Weights of a small transformer language model: LayerNorm before each block, biases.
MLP neurons of a small language model. Each row is named by its layer, matrix (down: output weights) and neuron, and shows model dimensions 144-239. Each number is 128 + 24 x the weight over its row's rms, rounded and kept within 0 to 255. Numbers have three digits each.
Before each neuron's rows, "fires before" lists the tokens most often just after its 100 highest values on Wikipedia text that the model never trained on.

fires before: "h", "f", "p", "v", "k"
L5.down160:148113128121178139138122140131146106124075159137162130154144138123100139101113116106185101117106158118132121129156107105133108100164102127114097116142102145136117148117165109126118087172102148114137109135116180120155134167124150118108145139121146113138146104141153136158135120112077083156

fires before: "t", "ld", "p"
L10.down146:100134138140105108131102151103132135089127147106136091128164135168137152126105111132124147178150147139114144123107070104120130155141181120142141121083140138107106174115083137114142132134094101152129099100112088113127118108156094164183134120111154122054170138153130136137160149114144117116

fires before: "0", "7", "6", "4", "1", "2"
L8.down822:142100096099153151129143126142186119145090121108112118128097140189131121130124131151077113122109123171115145107099100142159149134141143144131088119112143114115107129154135137146105125098145129140114112100123101145086095137153115122153157132165118161106151110084102148102133142122116181095

fires before: "1", "4", "3", "6", "5"
L5.down776:126099118111138151127121151135136110130152117159171152107123165145133128119095099128140107151136118154120137134110136164101126176131135125102135064126162138131109125127148142111086164129084166100147110107119089181163090140146171142153150129147124149141132110067137151117160123146140143079

fires before: "ip", "\n", "-", "i"
L8.down635:125178129064162092137178164178134129134158099141140104092080107119123086126111157150095111135098151125125133108088105154122131174119130127141154116080134148137098143114118120100141113120093091144113138147140114132129123123116130121088135122138080104141097129148123124137159129126126159129

fires before: "p", "n", "es", "mer", "b", "er"
L2.down910:108105129127095111151169143151109101106170139117165168121176112111155169135164127145098151148144132136170155174112165127117143070130095101091101101156118114121140175137134087118143121134169107146154139132105093122097104161141114122164129170121152123111140152129078114125154134143122133147

fires before: "ion", "e", "ed", "en", "s", ","
L2.down368:149115110128169153146144139101106126133143134135145105095178126091165135123135130129143096150124127157156122099149163159130142089146119112119137124154124146126146133139086119085129135101136056148105122156157111090113115155121158137108120147122124115129123126124121105100181128148118141107

fires before: "e", "es", "f", "ol", "\n", "o"
L10.down68:138131110087130119143133140086110107112176119106118157119072120064102087127088089099114083139129166130155171149111141150143149117142120113173112130171118158102157198123090117086140121133148104127134166105128147104136103163131136142132104088117142107139115129125102140140116130149114153130

fires before: "\n", " in"
L3.down128:130131147130089108103110128115110101115124155127128108118144131143162100077160123105127135140111177151155114140108108125132140145116190155117146113114142174165103133116172136112125138135142142058106144091156105131150133156122153134151119109169118152147076142140138134113138144116086168135

fires before: "o", "es", "ic", "e", "t", "a"
L9.down209:132126134130076130128117161121126113086117149138140119109102155157171107110166122110135117133135137096152123122147138106125125151128083127147109131127140138120110163106122138115163159155088108123113127143085158123113149134125131132162164110127169123077112111122136149134138186109165112152

fires before: "k", "ber", "f", " ", " l", " a"
L3.down39:102121135142150135157070120128151100147130152125159133119147148115134175116125118140162087156147142105123112094161122162147104151159096119104121094099102142122158165118116129145106119132115149092137136102138182135140114140172133159062135144135132129122148136154127113156146124144159106177

fires before: "r", " ", "t", "b", " ("
L5.down299:095115128155148115106200145119137133134099113101152163162135124110155128105135078139148116113138126119119089107138110115130126127118108144153142132109147152143110112115126104151118108109128087140129116106165121136132132099086125111113131087155122091124115161144162137175097120142104154161

fires before: "\n", " |", " ", " d", "ing"
L4.down46:141120155156141155147122151128100103141128152139175100127144121126143125132130114144092106154053150127168151139129090095127148084120146155149133125112153114087108175118094114106156127111122127107121136117124148149104099076078128080121118149147127093135123131128113139093138121149125129099

fires before: ":", "\n", "in", "er", "t", "it"
L9.down876:084130078152131123126115096082126117134146128121125073118127132144139120079138078154099124142100145125156087126101156105080133118158195175135161131114150169129131115178172154144127080132135150105117109116146105137127173106099135107107160188118152107157138127131111099148123115127119112121

fires before: "ld", "ions", " the", " a", "f"
L7.down836:152197137143135125145176128112171185141116139127110100087152117117114142142141157127103132114174137139136142123084115141126104136116128133145080146106182099146128118171112136125131137178148090125120135172129083119154144090126160099148129085178160168140131129168186114125142113133131140096

fires before: "p", "e", "ber", "es", "ol", "ic"
L3.down194:077123151130133124176096164140102119138150079117142156115142182095158105129138096158084117098104128115117160115139132125079150123090140117132086078103165147078132144125156088087142123110158097130138134138116119087118081128117151138112109143072162111144158117125076112124130119124113148139

fires before: "s", "ent", "at", "ation", "al", "t"
L8.down398:087164108113120131126119121126163126116160104098163132161158098162116127122121154108128142133094096106094121124107116118156113066161146157169097147136088130124150131120131144120134096116103124154150153103119124135174106121088134126122142145137168110109148108119144145160178145112138148103

fires before: "am", "et", "g", "ing", " F", " G"
L5.down172:130139151131124135124154138114119120140135125117151147158140116089127129132119159120116167119131121152149106148190129122130145151135121083131127130159102099153172160158164129136110145115120113128117125159107063090110127135124179129093169104135082099107138124096144122120136153141140144138

fires before: "t", "se", "e", "p", "st", "ry"
L2.down685:114137112127098126149103168115085122113127116111142108123152103148146145134121086134114149130127162120142160148134116127104127151147123091118135125066127121136125092117123165128115135137117159165146083157120135149139108104148118155140145179081129181122156136125092110101112182116131158158

fires before: "t", "n", "]", "c", "g", "ing"
L4.down641:118104180134064167132113132130149136091093139109153109147145082131169117114125115131121124145124149143192098125124090083120111168095160076132128161124130101140116189129108116117126137147139133126159117116116114093169133096151139118129149098106148175169153153143100114125129127127142104109

fires before: "ou", "n", "is", "r", "al", "l"
L10.down57:132133127118120074129151094144136156121111102138168134112136127157108103136105096175120104139068105101167141101122115127124159123106103138102126126165106135182183132124123093154190098116109141136136132107087167106135097135124094159145082158125110138146140102142124178111158116182141158112

fires before: "\n", "A", "M", "R", "I", "C"
L3.down960:121102128111135113131108111141150060128099140112140129120177169142150095159123106136137145121148190116113123105148120111149125168128151135081122179146156206148136099108133149147160150133112155143152161142122115136134141105152145103161120132120124136115115162124171126165092155124077118145

fires before: "\n", "o"
L3.down695:132125129105163101132120103142124107158107134102136123137134158146058091154114140138135089146128137145151144130119115098138121142153143133109107130121096146111103142119110136158102143111123154149156140147114142151108115119106111128146087103129115151088144127131131162137105138122131140118

fires before: "ions", "ist", "p", "k", "ic", "is"
L5.down724:105124109113150133082153132131130138132094132131096121164173165142150128110158154154140142109170127124149138094146088131122136094147102136091136122120116111158143127097170135124179143159152125107092145129093137113103138120129147153172124183140118146111153153176139127131118123152079136108

fires before: "al", " to", "s"
L5.down516:098179111131133160099084096194129126167128086088131150152174119157118130111092127114147136132136122146126141169126103128114117124166152135121098161118103142134122150128128127107160128100127116150152123113181125124155150147137127137104101140085137115089152149167146137153117107145141090106

fires before: "v", "ies", "t", "ro", "e", "ian"
L2.down313:127103139131103090130104117103121134138130100168101137122119121133096147141124103150086111130060195153148113136126125122151156148065115155109124125153168189118104156148149136131154112125128148099158079167190114142141168110095155139119115128122180103143131144122128099121144100096137103138

fires before: "e", "o", "s", "es"
L8.down772:096143156120107125134133149097091136132141140134141108133198104117148095137159123169112089116096150135114134133111136124126090126121112121094165122129126139143109117133099140073085116100141100144123102159140092149115097103124115092094146168164080116130167157118113111120153136114141142144

fires before: "\n", "-", " A", "8", "1", "ing"
L10.down90:138167120127126103161196129142107147128159154133144147176095145120157122148110143168142087129130104128128154141151127136104112160127101140176126182081151159085143093103113123136141140104158165149094110116137129139140127150115095111137095095151073108142141142113106148120134112141149130110

fires before: "ated", "ed", "ation", "t", "b", "as"
L5.down189:138093157103122128119134127069133148114096176123121148138153160143104123133120115125079083112136132147144104150167134124115141129129149133144128120138135112123142127133131129159135115105144135128137095161167067108119133128081106145138106149113120126124152135121146101194186071143146153068

fires before: "0", "7", "9", "2", "6", "5"
L9.down66:119160123154166146147142125096164136148135128119134115154080141123114127163080105120097121079168122145076133126096096121135134119125113115143163127122093131126133164113099132127108130132158162095130135107117121139122086155150148118146161135125097160107165168086167134093152141103141138138

fires before: "r", "a", "le", "re", "ri", "ers"
L2.down612:146144120178103157149203128128156168139120134149101104124114094141124117110134108104141144093182115140100120136130120158133133150120147134179136120163159152098116100146126128138146104131146166100151090151116144151131128108147113114104152097123111100116085146134109120111173159128087136138

fires before: " ", ":", " |", "o", "w"
L9.down884:144165095116156123142117136129119117103147160121156121119147119151099105114118119122076096089139148127140129163159100132095101070096062121151107121124127117135122121117116126135140138170123183128116131127146141144113077116130164127181111084108135125125171081093127112131132125149139124121

fires before: " ", " (", "\n", " G", " B"
L7.down40:072091126136136132121185137123164174148100131113155100124142145131134133136146137138167119074114135098134100096146126129135100160175066122114138105128116139092120160111150110147152137109138114130109136078117092146122087123140139147131118128125178147135087145096109134132100113138117152138

fires before: "is", "r", "re", "ir", "ou", "at"
L7.down736:121086114127123108117138119190117147117150079135168097152111114088121118153112122094118119180122081103136092156142139126138179101122151094072081117106115120136122147160134136171148082139156084150174107112111138116161127149167131115144129108156162156128112086119126156123147112160119131118

fires before: "t", "ated", "al", "ation"
L4.down508:120148108188114079135129126091129166108101132109154123170134165123116151125109121126061133115150165109105096097116129127087142128113188137133160112130127112101083121124160117181123129094095087119146121131155116141103139133100143158123096124085137103112144128150124109122186124143118130111

fires before: "or", "in", "al", " in", ":", "an"
L5.down996:117078147156090131137079155101112107130170142123146113142153117109083103166128152127114138100117153106164087104126132118130098147134129098092151141145115078124119157163120126127186111134110144119125101134134119112165113153129145148156071129102104126133106117133101137143133096147150161154

fires before: " a", " an", "el", "he", " the", "re"
L7.down930:085141061188136137144149129171146133158127154140111110147120168111140145117113169130127148116165156110072137142129148144076120151133147156146069118121117083133105094169085149110112136162107126136151096133142145071157179130122119130085176106121121123152155142139136126127145103124140140126

fires before: "o", "r", "e", "re", "en", "ot"
L10.down604:166090112159117097142113095151159129102133146123125088089138091084119109143129057115105166103127096144115126128128120134185161120117142093148141150156094167148137157110106091162163140117150116102151107145088152135144159105111080132129152111109157109167143118143124139121134138128097111174

fires before: "or", "k", "al", "e"
L4.down727:143131146146108172110133135130092145136119167080143140112155136122094133162126113133161055132116119113146129105129136147120104119121127133127149131142133132121114126150158111133159117138099152125164051146112105141124118130128129118121094110159070132131135143121143138089129092130120101143

fires before: "\n", "A"
L8.down402:163141145122097136138108137145120085127127120120111116131161135146124138123121128194148106147157108166115139105165128164157131120147142150148117096128132168105146078088154095174117149093122146111110136133159087144158108182172152122162128093128117135110096087104090103104139162125060146133

fires before: "ut", "1", "0", "8", "5", "7"
L8.down87:113112135178130182084128124134116111133105152144125148125178159125140138135087133174074111141150142126105131144091115152138134136119116170118099154100103110118122137125090147095139089124166161116128122127157124164116073133142117162200164147128102131119111093131099135120121145154173167103

fires before: "t", "u", "y", "er", "e"
L4.down167:116120130137105118095143137142138182140109093113148133153130135158131095179103133112127145128092101113112106139127113139158147131068119151125117123140140150140137198130157135161168122098123161134149060147129120151108113149122113127154147143149140074185147112075130133135128111157120131156

fires before: "m", "p", "n", "S", "mer"
L8.down668:145123131129089106122111116116140144096141122149116146131151167129167123133103108120120137142073135100111162106121050148146152109169103135141106136121123080117139127127122113128096112094094159121143136143107110093094129119112073156177108152123101124115172133171083114115148129131134141117

fires before: "o", "s", "end", " "
L4.down128:096140136150138144151094139120127108118133122098150149192129136128098160107148156133141126098132149102157147110136078124127106076115135112125112122147104144093084110136139153142070138170156121108088142170114135145096113137155138123129156083111112141140159123154160107131178101129122133111

fires before: ".", ",", " of", " and", "s", " in"
L10.down99:107112148158153108102115134079152125133124120173142117139145113138133132139096123130086117128102135167135146157126119111116137059145145103151118137123177158096138111136178131137140120133129109167134166084134102119173164114106142147072129121132143120128135142112132155202102168127135142100

fires before: ".", ",", " |", "\n", " ", " in"
L8.down514:120125146169122147132115141111132120115115146131111145143121123160150081135091124170123136131101129155133117115111072113100148127113168134179153135101145133107085163165158129132151132132161141143116144104139142106183165144102097110099090137135160135140118103094128129088135145165112089110